{
  "n_kv_head": 3,
  "parallel_block": false,
  "lr": 0.00251,
  "lr_head": 0.0074,
  "dataset": "wikipedia_en"
}
MLP neurons of a small language model. Each row is named by its layer, matrix (up: input weights) and neuron, and shows model dimensions 0-191. Each number is 500 + 40 x the weight over its row's rms, rounded and kept within 0 to 999. Numbers have three digits each.
After each neuron's rows, "fires in" lists the words (lower case) most often at its 100 highest values on Wikipedia text that the model never trained on.

L10.up208:479501513446561502553574506499570509526503501404514555464506534461510526544549451469515497497569426570459474469504496535504502468552521495469484474534562549499495480600523459476591505534515472499492479491514481467530529471525459513488532515410508472457468530471537476524544444556481405456432511463500490522492517515474516521510560518570536468520508501456445510510435508545479530486403560390509509528554511550556531500480448539581454517484495469490522472503584423506569498441514422514483553477489556518459541457527518549480552612476478461452462541486525490458494478524557499502
fires in: "he", "this", "which"

L14.up228:485481442516527481492546452530559549484427454493492456480535518472508534501475448415530418516592488514521547549601460557505398466505419508536457487513536549576530479539500492491514544554528456429498484461514491510454549473456474475525568530504431513428525567505475489527507475509485474479513500536519491524422467542515506536605535462506460535485439531508569510507475430519400490489486522521505527488573511490498502522538486500563508489491503489455508502510553555453512508503544471495468489511505543451551498491510532609440551459449522493554456485441590547490524569511432514451
fires in: "a", "of", "all", "an", "many"

L9.up559:415486470522476546577453466529501535485561490501521545481500499540485485511510589470482564423462427510556543520542466529453481433511491537522569487459503467509470516518503469509448505560570528519567502499537501507472560514470450555526531552537518530448505509477593492591467510487491529473542506472524469424485486510470538481454505400516440492547433529537487441479501465435467489510542487453432497502542464442466534504549479506551491498568510524478503505500482548571534497497488480517517538488478600511520460464447561557541554415541467502532468458525543487595407519461479461426
fires in: "known", "other", "no", "various", "any"

L11.up736:435406417474486589478504523550479478476552452510546525489461458473523460507472510500545445504498467444490520507477468549445521536439476505518489535450532530485537530485514524534482419504541506515581452479540536490530485499485535541525514527540571453496516488491516469599434501571501535436537506496502516489483487540538492593535544526428496537520476466532549536460521518523443543426537570502496559537570495477554481475546466485529473497542496482459486474509494513557525510432490572447500443488440499438553452458605517492466538486474526508521481398500549462454441584487524520406
fires in: "to", "s", "same", "of", "that", "the"

L13.up622:529512519485437477508535514600477486448491468546501512585584538550467476493507394480584412481564502560545526531515508522548476522512447549462445511547515540471521496539512481459472473576464515483524492471491429443540514508507512451469528443497488414490498493454522525556481526522542521424426551473452536590479529476490560494523502389460487561483424436492579507541461417510517467476554520509465489513495530471494546526503467463477502510525485444466522537477494487482533512444513584464454582514530501442503475552584512502529451483457506438529496510528503453489489496534519457454
fires in: "in"

L11.up422:442592549425573461518511594513575526514506406376540493488511528480485427497462434477478495530513419481570505496508453528516459442505461513516475507559494486483491431544502458528464531477542495481468519469459479503533518525562472516452568480423443569486485515471507523562552422535420563504527506512470511489486528483483511505582464505498505501547452495445446571545447443484483573540536549456457558525511520509515550474520431555519525530550504524502532530524507543533490527518523421482492519501467526462514459456433487450562547527522481508455473504514442508519516525516510487411
fires in: "she", "he", "and"

L12.up58:456512492475451578556491539513479494488519433450471545468455514497536501543439479441552494509555451527544474487504477562547479548507487442446501543443517474463529454533570438489456572413582548519530457410526487544525579519540492496510462530424486518463492532482489525502513439502476505489547536533488488473534484545527586492491529511516522522583424466473480535494498437532496513507520532515491419482526534553527533447508439514528481538473468567425517470466457489454452561519542528467522584460417506468555440501405521428451509501562515531444545488459504501486479464541554465511
fires in: "6", "3", "5", "1", "7", "2"

L3.up444:556446448438433478495576544527487518533484535461511492497531518494462556491509544451526472500585524521523545571564508415548440530385472511545529467558458534512507523451501427547391498500531509510483511511533495495460449527480523541539528558526536497454531494514540470519397503520456484489436464556513481544411495541523486485514472613514544497545485489455478411557518503485531470447470537504509507527491494481506554502480508437465561446520500446439432513464466540515476534465519461518490455526460545452502537492450485456498525454492493386430546512521512489523549536542500547479
fires in: "also", "atlético"

L12.up349:428554493491509513498508509529495503506500545465474477526518427499466488486469491521513486455525538519530459486528487582560453478511517557498566519451499602464540468549532489470462512536571414544548517479439533505581478502484419513529536521558508477512484478466528532531533491525450431531554549498477481465487479482502550595592550536490494423535404534473467484520446497557529531548519509494544455499491469420561461430588504488488538477576503434486483457536496480516467501467505428450451507428506458424559543453492545489540558554466505499501464437569516492470540545537522514452
fires in: "not", "also", "time", "play"

L10.up326:528483504487560493492481447588490522476517407437507436487514485471444415472538505498458525553531464464456475519516501513464471508531450547515419474526510581519494459598500491547507512452518493535498504432463442509497515442481483440532482554422448443488530605500541489574515436457476485544540479541504476474440507515494489534543569472566519514546492487493567499479462517534472476443522569446538493517539541535499461467489436558603510513499521468500509483504560449513549525467510487485458559424524558477637551472502551549497503533487502556510431518525499498511530474544548484511
fires in: "that", "which", "who"

L6.up687:530434530541519463455543492499473488487431479457444504533472464466488426499436496456457514485492510446561470524560510516542451565434497484553442507544488511493458499526492511467467538458473410549502450528493507458565560490558514459474460504523537503510559501475488480523570485504467555471440485535414496536481478536511513497581555469520482518507500481506550552557429448542442535471538571550484496564450513490572512517553465546469534501535490552462525474467473454484574516462508453488442568499565463521514511490574514426606513494517490483459493474563568496506532493581525500381
fires in: "she", "he"

L7.up249:497417456515491552523505491473462489459492466494521474514539487462524519480494472411493536524425508477487489521498488551513474551503544520422432523522476573477501438483485499509525495492599467492542480472444499530534561504468504543447604574464486525501495555506522425492537494501490426442583537526471505401463451479551528503522513551489494476487454540504575484477465525537413532423517485555516485502568509491568562482507538499534540467598502464485487525468567475529526509481493469519450520540530517389556511558539505577476524428507540530521494464507584513460465548458435540460
fires in: "between", "about", "approximately", "both", "nearly", "all"

L5.up676:520503463500475532490479568539475540479470505433456489488491522520513493537477567502467520488456490479559476589482474593510441526521523533556504446463491525538629498484508474521507441496524519508552478475519507512529612568485447542510479507445507555505486549479503458572553456503539577526482564493500450436486502521525546513520495480512436402515482519521490460528519603462469440524503469448521497509458508436436473455474502490412474477583470515468527586420465513498469522499594558419538497494441458528535443505483503552487539517560521527520473476519499525508513502508488398485
fires in: "first", "home", "medal", "house", "round"

L10.up660:600449469496554528546475467470557550511514433538532478500595567558480527557417443526520425473560542415522539483491530509535504553480526454428429556587507580499513429491527503493486475501581437524467501461481450499445450516476554486547530578526515440506516572487485495489494521517534521566500530515464518495485521502451517559463539542463555500473484516485559503492433514508432496455530589524465445550498490519502512512514514474485553512456501452474506535506494460553549506470427442540494461491561506487537507510517525446514512509425504503473461546415495445508477488469530437438
fires in: "would", "to", "in", "should", "read", "with"

L5.up471:508462488506527511539498523554492496497483555442447499498489487438502517524473539512511581472497508548505501514551527504518520469488569484477573484421514497445505558546504501519514490466537506491515536488496466505526523491521468528484582502521549488504419571489560499460531447489493470427498573542452429462491451567573572490510574528530425505547445501535483442532462514468454411580498429524553493439517437500499465423505580476513457510540476567486475445452534577537539537512406494536563486525467491453538496465547462509515478505382477583506502455496575551507461545491519504488
fires in: "september", "world", "late", "june", "july"

L6.up334:445513503490537516529518504522528516521548474492490519455582499484486527574522496448495466494599472457563462545514422555511477531499518527465490507554460514501482455534530459518583575503590471534472463475441495480421498468535469577605520530488483548534496570461528524494476440463510497500575525507538506488495528478450526576464566490542496495518479501446521489482487491484515506527459508505446521527494515542549476417571487559482478465573512557442509527396521497572331570540488512476503514488473495474503472494516587507443528504529514481439435474477476499505533508544533470466
fires in: "was", "were", "been"

L13.up242:427442545558534507569454429511518522485468422530459516477522520508524439537507483514551426503525502485481488498486460454500486593532492428420508541541544496492519536466513493527539529524559461471456490517478451489549490403506577497558489577510505491521494522495530474503488491469580506467496566545522514516536515508581528536448568529461545514528468492417545524524564500441433424435571507498491468510486483516422432489508487489453474521484487423478495571508469496461511508523479586455533546498533544489536478550501410501486516385432543464554449486468455453499463502503534508482
fires in: "of", "in"

L4.up207:422544489509572531474598480504507538475482511452543544550513539439535511532459508538518568442592400495552493502537475519460487458541430588445502514456504505482477441557483483482523517502596486487497514509485516505404445545447515477509467513520535588437499582494491555449478473513504461451484508444558519500526469535540544505531522415436457544509474470510498527555485486480430448519508481530455513528491459503467497531480475496524490490514487524495499557509517565570541516433445435445445534502432568451525471540508502431492510439482524512539496512531527516532415526498561514429
fires in: "both", "between", "by", "celtic", "to"

L3.up608:467486503502461518562498582524502579585446490487526526487567524505485551536486469506547477518526500520543530560506550436455476578510500586494507475427526445483581514445568433503553468517486510518538418458553531522472415572525469487515514480505496462579510516462549474412490547474558561470482482524470538515493500496438579482497476564553453519496499455477536568489489460497543511555496498459524488489498513426515521546472538458512494498483552477512413470577479455537488536538456554478535506519465506482428514539549522502427499476580517498433548488590531492499501540448492574496
fires in: "time", "minutes", "way", "whom", "atlético"

L16.up668:490528524544548495555488468540387449474553482479469449482558532531476447521473464483535464498513399432515524531494515493449434555491484491526497525451547525507555477504515529526441532563494531506482469469456473522535541508515566499534507554535427566468545512508608540492450426469522566509515560506587468508495447482519481575466514473517453505487413496545513515545510467520443433512581457440480453491517481567483465513512494503428461517469527513497479493516513546474488575456472578503409538484468547439580431537469530485464429528514425516503499515526511472521444505508551503475
fires in: "the", "of", "from", "his", "its", "and"

L5.up318:417536504499516553511452478491446554476415470586526503494610474572478513481506494480501504511465388471543509549512491525481486532465507490490533463481526541508512487516472485514529536548502433516470448462483560455473591404469535391466512570493495448495534629486541502541544438495514420493482478468540499470485529477501524456482515469551449487549475482561515494470514514472469535530529515483552485490591500457527571546564444503560514525523477507505492548493529486515542528450493485523490513508492594420532533502569491484508540431509506540540471467485530476493474585536500514417
fires in: "other", "the", "of", "any"

L13.up556:443453527530462564520490469544499479516581552452528558465530485514497444532503559464484496417537522513457492494441567535495501519504485523462557450537554542471531478485496501499488444503550429474496459497505496522492555440480519525518566557548523471469506488498454520527521446460507525421486489400449536440473479582447618536523597500496567507478493534512555494546543462566464488464560511444539542540474501474570493487527480565496501459528474491478489500530492523509553511464552486499416540437505471419512538422526486477494478521469502421518488486502497460542390555553498545440
fires in: "to", "s", "t", "not", "would"

L4.up273:531507466437511439507478495538502494502495431471450523502480500494463466557524512500530536526475511569564564622538479605451561466472455488459472486455517536427509472609489579521522527471487468504511570563506502497456501439540518537522507463497472431451509486543537459456529492500537517465469503519421496528454559525454505503516533429486526503514466524451492473499475513503459527537512527532522491521506501325518521506479525416538506476553455442475505474501488546451516463506509498494489449485467450505457498510480546517441508431565515524541519488518401520584478486482589436484
fires in: "also", "currently", "nguyen"

L5.up367:486476500470542549535482449481533507487508550467484510524497499557518527510477424541504486483643533513489512517509460549477453471408432506478460455542556525537489423444499506476477525550567457595497516530533523416510521494478457519536563548486469498467458532502602543503510422422431442545522472573486483481524500447468519510552550485457425417548472554496480535582407442484447511478562470471493524518523508476488400501566483544549521519518504438489520463497485444513485523482554495513479492549541498473544459497499513457535504428542523494500483491491563491527462528504492468444
fires in: "be", "not", "also", "been", "originally", "only"

L4.up135:489561452455515564503517526527429530499472431518497544506533465561487576452510495484520533474518485439540472545592511547516500431535382540469513482479496530490533488523492485551573443504542535451591470460481537529490511473432441470524509500500531462477459548486550486552544462511507436456504493491501501477483495536504531489476514474511435514532471448483531466499521551511504518506535488444452528446633487514417494455545483494576483510505490481482490488520517547515543509485510464438481484497527583405605504464520525538516632558562502501539478534496579459510504530506490494416
fires in: "of", "other", "two", "various", "several"

L12.up128:451441485417515527542505411510512493526494409453431498490474490471509507487470468440523465437523481485614466549498479532550475566486533506439548562515441479500522393508505443481563535533620509495521525424465467508519525522517475457536451568423462485469478490519531499501523469472534517493470533510538470526542572505523591538467558505559450472587446511496462494457433482468485429577473474510505450511526525536554531502511436464497499513486485533449526442476551486450486560451532526427509537510461507504546485548459487465519540466562558517468491500456550499498523511505536457532
fires in: "are", "were", "is", "but", "been", "was"

L16.up527:491556535460459507462509499456519560479470462511520497483526533543430459484463450471592424431581478560512546504540535582610524440549506507451476491490508550531521541477514545431491481564505527561530465485529423476494470438577532433459450494538498443547529487459440467567507540455540516484419487511478498617495550466568490538473550484512589559534454494477516532520463501420519530465503549507464455507498501469527501503532468501458477526554465521511537495464474461476493529476512441496403528418509483474522517479537501456544493440432487480532477497499451469512528473535514488448
fires in: "in"

L16.up691:546476554522580535544513483519525530474525529469546598446529551506518491471540398435461510498506519488525488518503475552551448510512463408463530489603497466522475411532518417559506507519518522532482482492469449499495576438512529494509494485550539510467509561462504464551546440504446482447494490611504498511502518523524520498519472489563516562445461413480482559468496487492484546477489476489433446567496483525517555526577511610445513530533469475488561549546500510459541515507498454499474491489426549515503442515532455485528474484473424504441457484476492461467469509553608475508
fires in: "he", "lee", "williams", "girardin", "keeble", "poynton"

L11.up32:496423504442518473489475492493435535511521524459563477419527512517514543507502462554449456417554541484541503505576465510492526524499564548516508453552490519492515538421507505615519512592581508447489515501538461446480454473538501503507563556535539541507494510482541478438528436541497519541545502553522472493488523523461518487418524514520528464531529436423510488519440466571464447587549500463500542497495497472466420457577499575515560487452482503460514520476549458574475501444448549489470517484460515444533528532557498475469511446476456453595445489511563447513473517491481479458
fires in: "to", "978", "after", "case", "about", "whether"

L5.up388:489555529520609529483470607445476522459472468472501474445487537514485460494551486477478451470448495483489520514513492491499527512479492491428515503547559487557536496533501517515510588444490464492512515494421438498528531452508537495537391482461467533388569484504517449503519478456463464431441499461501491483493493535606511524559521514492499508503502437483466549573494488507528482543578555505435550493482529453539523529501463538444470499515482502490507536432498496541529490490552473508497566471500471440484465528507479536478520452604424482454497474561504430511519513507555538346
fires in: "she", "academy", "national"

L11.up83:504504418548553533539500478469498553481543478503481536453549552451487520572553492515569452402503501564552521484518489535567467528474486518475483525532503503448555453503503497438536568577586536549548493539532487451484521517441507560493512520474453482512509549509421519497526468452561496516551493485519529588493514519526519474466509504435480470531397530522440477520533629487370452428503511574527450533476494514510484575466468497517509467520525484493494513445468483515495516426436499430464528555525450517533499497526552463443476429480509437491489482480511475449481485470448509511
fires in: "also", "only", "as", "not", "originally"

L9.up185:516553547513518588576476431542538534481426482550474559472516521504473526494547494520505538449501450569541500537517459546521455458548462419515426441460536501541484491522500474524529461511487471490494467474510570491549520450468523537532547529429530504423581532494544437540500564563479486407450507508491496464474497453515537531605535423483455501526505561562527490516519547524485502525444478498486442491486461461537543497558455491461429520492506440475508472494526576533501514531497542453432576484514554498525511540508502527513485457510576480584464532526501494563402531472493524429
fires in: "of", "the", "among", "in", "all"

L13.up695:448458491490520481546501378450503578546499504447489515553587591496492444521502490512491453452547536504522495530503478583585413545493456493492489514503599515598528469458504503465426458461540442541489535555483494478469516472491528491504519557570431455498559467476525533486520463492565495438459489540510540468487513562438570539558551503494499564483426514492504528502530477551467530479471532498515499511476501521541442529494457584470491456500518500430537531435485450529546515480507543558423505495527492480515540473595441457476450464453482481497446515428498492538492491513503545514
fires in: "to", "would", "should", "will"

L10.up69:457479493522471583437575476512466525512437448488496469479498488491510441481526544522584517520443457556532498488500510504496487480444437455503517499440538505495508441515489513551487479470530494495537518504525438534581480591509546577482515478547566439524553491491468450491494404428486556471528452505514529501445489565539469596443543552464526513545417490410521492483533514551429471441500558499519486529553541533521483531499549538483497547538483539475502505497494546509496532455602548439468495410478523448563504502503464447517518422507504539463507434501538483520471545483545525412
fires in: "to", "the", "from", "leave"

L9.up443:530539519518512415492557573528544557437486488513493513462506455487493577540486521419554529505578545511520560528514492513556505445421533532493482583402569588548481475538524446531499512496557465429580423454534444493517512501561477446503480473490513529534465505466482507505557484506508509495561556499428492453454462493451496480509517545454491496485467517467463464569526452560517502494548580518493501478516441514508508457493526515497490433496482462482493411463504523531499512484507518415517522447521487451547469487543456440492466573561570594506510534480572533480517510546507468428
fires in: "9", "7", "8", "6", "4", "30"

L12.up404:458433492508502519541496446545547493557495468452500493464555459510491527531457456486495504476519502551471489484543514537550500537533470513423449565539419557513535559500523439530514460537569439529498545555518557453549478435441500558535572521489502522526501493485562552480550456518543424485477587427519495584507515545529550507432527470450556558533420474392531516492434481512388445508507564535484486523482491451519547510516494515481506517492503426451498437462495548531537504523502490504467485486499553457527573583492474495448509480493471484575486498504541466537534505441466525441
fires in: "to", "by", "during", "of"

L11.up420:527506531548522553496527565507495439450542512446428477407538534415496432556463504431565550465479456531443510533551530534564423518501497515438574484527526558513462456481553463553504525608442519468484495507490419510528496529492415544428558487504527486566545468476506479517469521592517501559537555547437510482479472538512535555496539526500515553528468520457484515493452473541441436479490512529604513509529505470420465458481544535463538540496496499468497528440489456551507483514492548486521436494522483509561537448519525537479532515404532544516480510513503490505491507546531460457
fires in: "november", "june", "january", "february", "july", "december"

L10.up641:397514495458525479502552536550537455509484431429432531523589475541464489565470537448589461520549478559509488485538547577472395512448416517537503522516502495534505454603501439521506495477529514445551498440544437509555537497507443552511531513504466518515471502471518433606461486513532531441493527548443538464459563452512505507510494503478465542545454429473563463478451544512464545472547591465460515514538503510489457439557551542494513473550507493464520479523523505477466531466507526461503542490460523426534553503504577456550487467479476555481473502479509517495507517565491476486
fires in: "a", "the"

L7.up630:460540530487588513446511503510482495498564559483482484535445525559550508550489477516537485464565536465576483492491503568445467581479482545412567478445499515461446480489541519549461571533518468600450498510439431459513492542553468465540526524522446469502438473456571578453495503534468467484536487482500419437472490509441476497513507498516540506548445466560448503548468504493494426526520482508531490579510484497598466550499472559498506532457507521473551493500481492499474526465442476511404575484475456542516472542543492488460525549451436466504472479499568443546521530542553453451
fires in: "he"

L9.up648:465496488485493504581521442502503550450444466488414506450495564489530475495426464440456498458527547532493490470496498551550466541499448443497572483479507513544509475556486439561500529526595515537504546504546445461575573463563518490494482502492413452536473444481529445595589534405509455519462506546454550404476529473581516508474556482501476524532461465537530533499537496471457508498574503517493458516576548518509489487494407508513506494513488504483507488509487498510502518532497517454437582508527478555520463532490515453486485547404447468462438487575545493481510512505502572455
fires in: "made", "make", "have", "also", "first", "making"

L12.up545:476498497541599486430489458509511450468432477486547518532489497473452478484541493479566488460507462414482460549526493507507457482525419543513516521457495571485540448524473481465528474510505462481528497481516463525502493465416498482576597538448542514424555521497533508539511457510498505473460461422521538496492506553549591598544562472525464476500448468518462498555471470537482500528518468505444516482529504507445535444559449464549483547499520414492484515531499500566615504462507438419472515529541511502564516496503571520501446582507466458484479503530595454521445487538535524427
fires in: "and", "to"

L11.up397:548515499537482519445521496538496516496545534439455512497491486452444520553503547498489513551457451527494487496483452545482512509398435512442489439500559507499487450600484487518485487513536492508590505399546429536542551492510466454493545522484501483513461485485531428513528475525480521439564476468503472465416481482453599524482513527496507518566490549423512461498495475532534504465544573524529485496536524504542480495525487565469549587484511471490511459492478534584411529481543428495477568526460532354564504458465567514463562498519480557528503478485461467468541480546531508437
fires in: "6", "7", "9", "4", "5", "8"

L14.up625:493490541389422502540543506497525466454490399498484514515606518465514458475427419451491499526495506567559506513458487538539377545426536507544483444527561517564561495507508467534494499519483438511519477487571531487475496454509493498466487517520472464526484502468389394467461541524444543582471535439458506486481538498536477519589576487502562511546422471514504539479528522488446495523586503477498452575502475459483477472572490504494480505587505490478518465429532503542521552501544533507474521473501520519463489462494488444491495548506547520476486529504494508499487522579515544528
fires in: "an", "agha"

L12.up188:459503491397527523497522454497493571435548539506524529444521546484544533442462445512514495491611506528530456509576434621498487485536507524414492423485498476529422549449575484532551563550546452521502503477464437480515508511505548457480564505511486439535470510479525494533535469509508458498482492566572477456509544512475517459450481510545456470551488533435460526544428461562518520476468505410546515462493485477548464473516463597502498485424502536511573479461515535461486526448485445475508560410447472480536484490502522508504528530509440520456461421503508517545490537520493497511
fires in: "it", "he", "they", "you", "one", "members"

L10.up447:458464529507525442539598456473468472507528527479506485462538486573465474497505506523566448466540540529542524506510475500555476516480489496467526477486533528592439558480500479434546469500565441540511452523476512472536488452496559545504461633509513471521504500469461438511493473496528501485429442462472408487482535499435487519516540509549616484539524474506493601511486457569538453547550478463510549542497520477596449554542442524523512482493474482485515481470520512558483497414509569491425518468481475470544532423585475469561513497434505535579486505484511529487479543479505456458
fires in: "would", "not", "will", "may", "to"

L3.up321:481494423507509539503463478609568508408492475513477512554467502476486458491537548484520483478514488459571559519485506546538582535384516495524487484519498543465417504462562602512450541525512468539427558599493522523424458451489536511508540455508475523450497490483581443476504541496513536543444489551467515508423574524560466505514491559482511524496479508490474515517469549479534468510484512548455446524584428523522511480485479439507527467435445472466437546477456543507514505525523421469491438476507474517490539497472504541545504445528508502437545517554473487544550505535595489491
fires in: "also", "previously", "pavilion", "well"

L16.up738:551520537544405505541488464523422497463498471537433446496570542557474446479466483522514498545444393501503525466490544549504459468472427605521489529489564540536532509548485511459506488609532517513457486423553503524526517473547542544464491514481507529488484513482456480564530492431477551476547521544489513499455480493556538512517557495555471506522498481510565506486537464508442467518530518441450448487537535480453472473494524565473450528520494413457484407453543465532502516485548474474502568463489616471531453508545495508554510483602530521441478486489545467472525464539486511578
fires in: "a", "an", "the"

L10.up410:514528439511535516531492502510493547535518523442500467451632487591531446474517499577499512461522487545497495521479467513488521519504519490539506473514495573531509439545481488460496578475504411545521489434517485533521436478448426535485457567518486439475456535477540423501550467485492490526552482534449527423448512533516524577505606514521495525527486476477535477488516507513460499442497516468496435496538484467512535473515498530506568512506511446499508460476605488573496519457593525478520524459528509488620581446528549480461531464520447504501455446473470440527449481503489505380
fires in: "as", "that", "called", "named"

L4.up274:485425448525548553585498469500579554486471488412518468475515493467563572500524507532505573556561504468451467498519488532475503534512526538460438477547532550480452478505520492500504482546587422529551458508465494550615528414423471566493533573448466487532478589482507495513535491460543480512502505538511462415468408560460526528479555473452463444531474587480547510547487552465515488518433508506546500517456483478509512475470587516520457450539503550481479443457582478594522496496494442480504483501503458491538491473535530535482555523500489508487482497455525509505472501484473477443
fires in: "between", "both", "each", "when", "something", "him"

L12.up416:456542564562488497515521491431471643448516575488503566471481517463488466490509471459476454498575499470541509530563503533505493542402482429485471455521561551506523513448473498501539506508495459509515448435480443511477480486557625446506580550492483531455467568485481461507476487482464448512537499561468519444521512492456485489516511438514443445505528496481490496545468446521440483463556538491507491521572500470549526498528504532500530520532521459481498520524557555510484524442546491503492578494535550402612409547493530505487548452530499489504477420523533476478455497525466499431
fires in: "a", "an", "aon"

L4.up399:523485475475483496520523460462524472431473452501506518511486540497492497472523511486536516482519475455576536634475445585479655510453458454447514528512510503560459516497535543545512518495527504531459582532500510468486463539503553531493519464531495470393498506412509461542435518517477532491509491542433516509466552546495492534499497505446490501467425498472485496517467501520488500524516512552502503590530474458533511463492529455495536431561460542549420455498522541469538573509534454467519464424491516497530499491436478528488504458544377480523544495466372534547525528566526502522
fires in: "also"

L11.up5:532546440561602430528473495492516539524471419473436504497573528516503569529448548497525504530482472619491499471465475579525448448456501494488496456532480473467508387507608484508562539497531517465488448457496390505635560536488425536479539522538486486495459568469511510497474470471490470495495540582575570439491518461489512495531546472492435521552461503520544476499456530470463476444502537462532468552485506473528499491523526491533512511511522498461495529454514496527490508516531538540463501486537467493543536494510544468495552438526443529485480523518538535490451487603474452485
fires in: "as", "not", "elected"

L16.up548:531461470411518502514526465509511480570446543499486457452481425503519495467473486516502498485538456529476610502552559560522506489527435513437559520452539519454493543514509543439474519565483480551509460462451458417513475485501511533481465530544605403502498492459583484498467513531447508494491547550531526492492490553604566434530590474538547489507478419534517495496451449524480413492567437566503427515558506530507479463499463523469555510469501464476518507493530485461554529450490552524546489446485453522534495549580459452483479474474532495522436463468528518481483464528542442500
fires in: "november", "september", "october", "july", "may", "athens"

L10.up122:401422534498543499478492514470467457491533543385460492532494467513478472460488467433513550482502469449546523510559523489490520485489476521495504402446543529496515541469494497525521435437524514508529424512611452569510537503469533540445531566449577483466520436493469520563544436517450583456443499398499471503509481520515550552551521464535467494481457524525531519500483493520470498543556508481506557499508527549515478480561461525506481496432494471511483510528440455539539526535537483506472588515488466516600436452558500497513521468455497481530516469529529439598510543514486531414
fires in: "the", "s", "and", "to"

L10.up630:418499517448508565557486443540473447539471471544460467499485568535513481460418498487551459430531473533582477519499450551570482510542463464526483521486467492467571444464509474528488492489559516508501463470552429567463494485530460449524497578470497517466472492499536542502488423466579513474526535544538448508507508504523548525463586498532479480569457430517473591483518464515395417511518487515521436546507528537494505516563408501436448558454536527468525491396504524460482560531505510445479507541500521494545462519451516450505508472453482390522482490477504464505484538525486496539
fires in: "in", "by", "after", "under", "of"

L13.up498:517531506515499569524508521444531503462503511446456539514584475525476511522488503535511460551547535517534490541430487527488504599486485554438465534539495535506505408542546473457530506583483407633510470461458482491492504488516563477481523562520477508549405528485551476504515511477493537479520531547475458486481496565461486531508529446554521501484504442475537600483542406438506484503474561437530461497448492470471491495530450537436500517607488508482495442424551530502509525534497445475533503553488496513584540496498487490491533526423464431485420523518529448460492474554496522436
fires in: "was", "did", "were", "didn", "could", "been"

L12.up453:525526508470520549569495506510452506497486499442459440557486458517454437542504565476477461398465500574499434487484488562533430496547435481549453545500452554514527508530507522541473515482583379605555505489445498480479483502463504573520547553568389447491490499479511517510542523478465492486504474446533512439482520523459571531485534485532570456549510466465565456491426463499406510575526551514529452517515518498515505527505538490455498490558547458478506531499533524511434514476499480505469578524482519450522563483468502456523499502458489449488420478537497460533520506504495482404
fires in: "not", "to", "also"

L13.up138:413461488458514541500516465500490498501499447483483508435456561503511445491457473464549430505582434563591467455524478560565481553518478460465517511437488490474516424452533468483490488522598467476511474424506406511531515492556543455496453562503513548498457464517482530512492428460564536455444543521555423490553537512527572570444537505541460488559450446488477543470504456508456454574508478491491469532511534553547457529564498470556487548455449552421499466448503475499523538506495507455482526497492479453560527507471466442516489469469551458491528443416527517461502497558493492501
fires in: "to", "also"

L10.up213:452470571477484546550464425463548496563499512499559505540498545459510462449518519452447445489490445513544507503511482529508453492472483470458492461608433513527555424465529478560465545568593456507505477479451464472497538485525542435499578525443473517514558435485467526559545492533443503548432486393546571463493549512458549558526551483510468503510532544491483513488469535507451466558529529519536499485486497538534546530530400474508491555440494475483511519488523491521571497504530470491517583517436495507510518464472479457498490522481533379465481439485523442551428491554534527476
fires in: "it", "to", "they"